Part of a small language model's weights.
Size: 10 layers, 12 heads of 32, vocabulary 32000, 30.1M parameters.
Architecture: LayerNorm before each block, biases, tied embeddings.
MLP neurons of a small language model. Each row is named by its layer, matrix (up: input weights; down: output weights) and neuron, and shows model dimensions 320-383. Each number is 50 + 15 x the weight over its row's rms, rounded and kept within 0 to 99.
After each neuron's rows, "fires on" lists the tokens most often at its 100 highest values on Wikipedia text that the model never trained on.

L4.up4:52 46 78 66 73 48 40 35 60 61 59 73 18 61 56 48 65 61 50 16 33 53 52 56 35 49 60 54 55 43 55 57 40 65 82 55 44 53 46 68 51 40 44 54 65 36 33 57 27 45 46 50 78 57 25 32 43 49 37 58 53 34 47 56
L4.down4:62 52 68 23 18 46 45 65 41 36 60 58 57 44 64 28 33 61 41 53 65 45 65 61 57 45 40 51 35 39 53 68 47 65 39 62 29 46 36 47 47 30 61 40 63 50 43 20 40 40 27 36 29 59 51 67 29 38 57 49 45 24 35 57
fires on: "s", " a", " of", " the"

L6.up719:67 27 85 43 72 30 51 55 62 54 39 37 64 46 59 56 36 29 57 44 46 69 28 42 26 59 47 71 48 70 50 71 41 22 69 43 27 43 38 45 55 16 37 45 72 36 75 26 27 66 29 53 70 53 53 56 39 41 49 67 72 51 48 43
L6.down719:68 30 35 57 38 00 25 55 66 18 55 60 43 67 53 49 47 29 44 46 55 63 46 48 82 67 33 39 26 53 24 68 65 45 58 42 27 80 49 36 72 53 32 54 57 38 53 66 44 56 41 46 51 49 67 40 21 51 62 35 68 43 60 60
fires on: "s", " the", " its", " their", " as"

L7.up237:18 24 56 46 78 46 40 19 48 35 34 68 35 34 60 58 36 31 44 79 84 47 38 66 62 69 44 55 50 64 63 41 67 56 38 55 73 35 42 22 41 51 34 59 53 33 57 61 47 46 42 60 50 27 56 67 57 61 65 66 57 57 85 81
L7.down237:49 87 48 49 63 49 34 50 57 55 42 36 16 49 90 57 59 38 36 47 60 10 51 35 64 60 46 62 61 56 54 29 75 62 53 67 69 33 57 55 43 50 59 54 74 33 38 24 47 52 45 66 38 64 46 68 75 58 44 58 71 60 50 33
fires on: ",", "|", " |"

L7.up379:46 17 69 51 44 37 47 29 17 50 50 42 39 44 32 47 46 36 35 57 64 38 39 38 48 50 46 65 49 51 40 51 54 76 55 42 69 47 64 68 42 71 46 48 21 51 50 66 49 46 52 51 50 45 50 49 69 45 65 77 21 48 36 83
L7.down379:53 40 72 35 59 47 35 76 42 37 38 54 39 62 60 33 43 35 52 52 50 42 07 52 78 31 69 48 62 45 50 42 52 74 45 47 39 34 33 61 37 48 50 50 74 67 66 53 78 27 25 55 24 39 41 40 63 60 42 72 57 34 36 35
fires on: ",", " ", ".", " 3,", " April", " December"

L4.up1469:56 44 48 33 58 42 60 20 56 70 51 71 26 24 33 48 50 47 39 39 46 39 23 59 41 62 45 71 73 38 56 59 36 49 35 59 41 26 32 56 62 57 30 63 50 53 70 16 51 88 47 74 56 56 55 73 49 29 58 41 69 15 77 65
L4.down1469:62 54 56 57 27 64 35 52 76 49 44 36 72 46 37 59 51 55 62 38 37 52 54 28 62 21 58 64 45 70 60 67 67 69 50 47 49 34 49 71 56 64 61 38 37 38 40 51 37 25 51 56 61 19 46 44 49 44 50 48 62 49 61 01
fires on: " and", " of", "s", " having", " With", "'"

L6.up308:43 55 75 61 75 66 31 56 49 75 37 48 66 17 62 43 55 52 51 50 43 58 65 36 19 56 48 56 36 58 51 46 60 38 31 53 77 37 43 66 47 43 76 26 63 50 66 75 45 44 61 34 71 23 52 43 61 49 36 29 44 43 57 34
L6.down308:30 41 57 53 43 49 57 40 59 59 36 44 34 66 49 53 84 40 37 36 19 53 59 52 40 38 57 72 39 35 20 47 32 35 44 69 59 55 32 46 39 43 56 66 30 58 60 59 50 52 47 60 36 56 35 45 45 48 36 73 39 55 46 72
fires on: ",", "al", " or", " and"

L4.up640:53 64 59 82 67 72 32 60 32 78 35 39 44 88 26 55 45 39 52 58 44 49 48 49 33 48 50 55 34 67 19 38 35 81 18 46 73 28 20 82 46 22 58 39 40 37 65 23 70 68 67 41 50 36 45 59 53 89 62 52 44 40 38 60
L4.down640:57 64 67 49 41 43 30 28 72 34 57 59 32 44 52 61 43 38 59 34 58 89 56 28 71 55 39 64 58 29 36 64 67 12 44 37 39 60 43 36 35 75 11 35 46 49 81 73 54 43 39 57 19 58 53 25 50 54 59 58 76 63 63 70
fires on: ",", " the", " in", " of", " The"

L7.up575:53 46 49 34 47 38 61 23 48 28 93 40 63 73 32 35 44 27 46 48 40 55 68 73 40 48 55 80 34 63 44 58 45 42 65 37 16 69 44 71 34 34 39 73 52 45 42 41 40 70 50 57 57 59 42 50 36 48 47 68 79 26 25 86
L7.down575:45 66 57 29 38 50 50 61 49 32 51 56 38 64 62 26 26 41 06 31 41 32 72 76 39 64 51 73 43 75 43 31 42 53 46 65 49 64 34 44 40 59 49 56 53 69 38 38 43 53 37 67 57 44 46 35 38 76 50 50 26 48 41 80
fires on: " the", " \"", "s", "'", " a"

L7.up1389:53 51 43 78 47 25 51 52 56 53 52 31 59 59 53 48 64 14 41 38 50 63 47 40 53 07 81 60 57 65 35 57 45 54 50 27 46 35 59 47 49 70 45 54 35 15 60 13 52 34 52 74 56 62 27 62 50 47 38 41 23 33 57 69
L7.down1389:48 26 71 31 50 41 36 57 30 64 39 53 49 58 66 68 40 67 19 64 59 56 46 48 81 55 56 26 42 30 52 48 27 88 58 49 59 46 48 80 35 55 27 51 29 48 41 65 57 45 72 39 43 56 47 50 72 59 66 44 54 34 46 25
fires on: "\n", " as", " after", " (", " for", " following"

L4.up450:31 32 44 41 67 73 46 39 51 55 51 41 50 72 56 53 57 59 33 83 73 62 48 70 36 45 76 56 59 58 65 45 62 49 60 56 57 64 60 49 44 45 35 22 56 52 59 25 44 47 36 24 54 42 24 63 38 43 42 47 68 49 61 83
L4.down450:64 52 40 57 39 75 46 56 70 32 33 31 30 56 49 49 38 59 45 62 63 61 46 63 69 63 23 45 62 77 38 44 65 50 53 37 58 38 72 50 47 32 38 45 70 30 68 36 57 67 42 55 62 38 36 43 51 76 62 65 51 63 53 63
fires on: ",", " 3,"

L4.up457:44 21 53 33 67 43 61 61 62 56 38 48 73 53 44 16 77 66 36 46 48 71 70 45 44 57 78 43 51 51 62 45 52 34 00 35 08 45 60 71 52 56 31 59 51 83 81 33 64 69 52 66 37 84 52 73 29 56 46 44 55 61 25 66
L4.down457:62 48 50 49 41 67 48 50 51 65 77 58 75 45 23 44 14 66 50 72 34 42 34 52 77 49 38 38 53 47 39 47 64 54 40 47 42 47 61 54 58 24 52 45 58 40 46 42 50 53 51 91 68 50 43 67 37 42 31 72 63 50 73 26
fires on: " as", " role", " co", " played"

L7.up60:36 59 78 63 60 33 34 71 39 46 43 62 56 22 53 52 43 67 37 46 59 33 68 57 47 76 42 41 43 54 53 25 57 49 64 72 59 29 37 27 50 32 41 70 65 50 54 53 27 53 44 30 52 54 50 67 69 53 66 43 58 69 69 60
L7.down60:62 53 14 57 58 34 77 54 33 59 59 40 48 45 38 60 40 17 33 26 51 46 19 57 40 55 67 87 58 32 61 28 29 72 41 35 50 61 15 56 49 41 62 34 58 68 63 29 52 45 54 75 58 21 24 47 54 66 33 38 55 47 26 70
fires on: ",", " and", " the", " by", " of"

L4.up60:46 37 78 39 49 42 56 60 22 56 67 31 63 58 30 56 57 43 59 46 51 30 71 50 62 79 36 72 66 54 52 53 37 47 74 75 58 29 53 55 49 67 47 94 63 55 28 64 59 76 32 33 27 77 32 55 55 60 63 47 67 44 52 23
L4.down60:31 46 35 72 32 56 66 61 69 10 62 80 53 30 53 55 54 57 53 57 65 41 90 43 42 49 18 73 56 42 61 73 75 66 38 37 64 22 47 35 67 45 47 67 50 59 14 56 54 57 47 54 50 59 44 55 35 60 57 52 45 58 33 70
fires on: " and", " of", "y", " by"

L6.up1482:51 68 53 18 64 46 38 79 51 75 74 29 70 44 45 45 73 34 46 82 38 75 58 69 50 40 35 56 25 40 24 74 46 46 62 74 73 25 53 47 52 43 40 31 27 57 55 16 47 69 33 29 57 23 42 35 54 69 68 38 61 40 34 65
L6.down1482:30 50 47 47 45 50 41 50 43 38 30 39 44 28 49 29 48 50 55 44 52 60 47 99 39 58 57 64 07 42 49 47 59 51 29 28 62 31 26 44 47 37 47 72 61 48 56 44 69 65 49 67 52 60 62 42 62 59 53 68 51 56 69 28
fires on: " the", " an", "'", " The", "th"

L4.up1403:63 55 53 16 55 41 45 41 58 65 58 59 25 53 73 37 34 24 63 39 42 57 38 77 53 83 73 55 46 68 28 43 45 71 57 28 46 56 50 73 33 54 43 73 57 44 44 69 32 97 52 41 61 46 71 61 72 48 39 45 87 43 41 30
L4.down1403:37 49 13 86 51 65 33 51 41 24 68 63 54 34 62 40 43 58 26 32 54 52 64 57 48 34 35 55 45 27 58 70 75 56 38 49 33 53 30 48 52 60 32 48 13 41 43 43 58 53 53 45 25 54 51 42 33 48 61 35 53 65 66 57
fires on: "s", " of"

L4.up1177:72 56 37 66 55 66 65 41 78 72 41 45 31 47 62 61 52 70 56 55 58 22 38 17 53 73 27 48 31 70 21 69 58 48 65 63 35 38 23 49 75 54 52 58 57 42 67 29 58 54 72 74 57 81 53 29 66 32 73 29 48 35 58 46
L4.down1177:59 48 68 24 65 31 54 44 19 49 46 34 59 41 37 55 63 32 55 76 29 57 41 20 49 54 72 32 73 40 41 70 45 55 39 69 47 64 21 58 56 41 42 62 59 39 37 55 65 57 60 46 37 18 56 45 24 51 42 63 68 64 63 60
fires on: "-", "s", "'", " on"

L4.up1109:44 40 48 59 51 39 55 66 54 87 66 60 56 50 52 48 61 40 34 30 62 26 34 57 41 66 41 68 52 07 32 55 36 61 59 71 94 60 50 61 66 46 02 64 50 56 69 22 54 77 51 47 45 37 59 57 45 20 61 55 28 39 59 46
L4.down1109:25 43 58 35 70 21 63 47 69 58 45 74 81 46 63 48 48 63 59 53 16 72 62 56 47 30 92 51 73 57 60 48 54 39 35 32 50 32 40 65 50 26 45 53 45 59 67 57 60 68 75 66 35 86 44 47 44 29 58 53 43 63 19 44
fires on: "'", " signed", " and"

L6.up753:37 55 46 63 44 45 70 32 55 66 73 32 45 54 72 51 56 56 66 63 44 52 61 58 52 43 26 56 40 37 63 76 41 73 76 78 61 42 41 47 42 59 61 54 48 59 48 36 49 33 64 47 41 46 47 35 36 58 63 51 56 51 70 28
L6.down753:36 39 19 37 61 34 38 58 48 60 22 21 49 32 41 70 72 37 49 45 32 19 44 46 56 38 61 58 43 62 53 15 34 48 30 54 56 49 65 35 40 58 63 51 50 65 67 52 66 47 54 84 61 49 39 47 45 34 33 49 44 31 68 61
fires on: "s", " from", " and", " in", ":"

L4.up657:33 41 34 28 39 43 51 69 55 45 52 40 70 59 24 31 56 47 58 49 65 54 57 59 60 61 69 58 65 47 36 51 59 48 40 76 70 27 43 62 52 43 63 53 54 82 47 52 63 06 31 40 46 40 49 61 50 58 71 39 86 58 33 47
L4.down657:34 65 47 45 36 62 70 68 71 26 50 65 63 48 69 58 35 46 58 39 65 45 28 44 46 53 23 47 27 52 40 54 39 69 45 41 42 62 58 51 30 70 32 54 70 35 38 14 24 60 42 49 33 41 66 58 24 38 44 41 53 46 61 65
fires on: " and", "'", " \"", "-", " of"

L7.up442:46 67 86 68 38 44 53 68 48 49 37 73 50 62 51 44 25 53 76 15 51 89 38 51 50 59 50 34 53 32 60 39 55 49 50 66 44 53 57 11 45 61 44 54 52 48 88 52 37 53 46 55 39 61 57 73 44 72 65 43 75 61 43 72
L7.down442:52 67 47 51 32 42 19 68 46 30 58 54 47 79 28 69 67 50 25 50 15 47 60 42 33 58 77 51 30 63 52 57 84 63 39 68 54 46 28 33 51 54 45 77 52 50 55 57 48 33 45 60 59 65 59 56 48 26 56 63 57 62 65 42
fires on: " of", " became", " by", " awarded"

L4.up778:53 53 75 52 66 44 72 48 41 57 73 70 57 35 69 33 37 28 36 32 16 44 34 38 56 02 78 51 50 73 30 54 58 25 73 66 31 67 49 30 46 49 59 21 42 41 55 77 67 27 14 72 65 38 46 58 53 75 29 38 55 56 33 29
L4.down778:37 41 68 63 29 42 55 59 55 52 77 66 52 65 38 39 63 45 56 45 70 72 45 62 77 46 54 31 40 61 08 26 50 53 60 59 70 43 69 54 39 35 65 52 59 41 36 50 58 54 55 75 55 48 73 58 21 36 54 69 31 55 29 21
fires on: " well", " including", " as", " such", " after"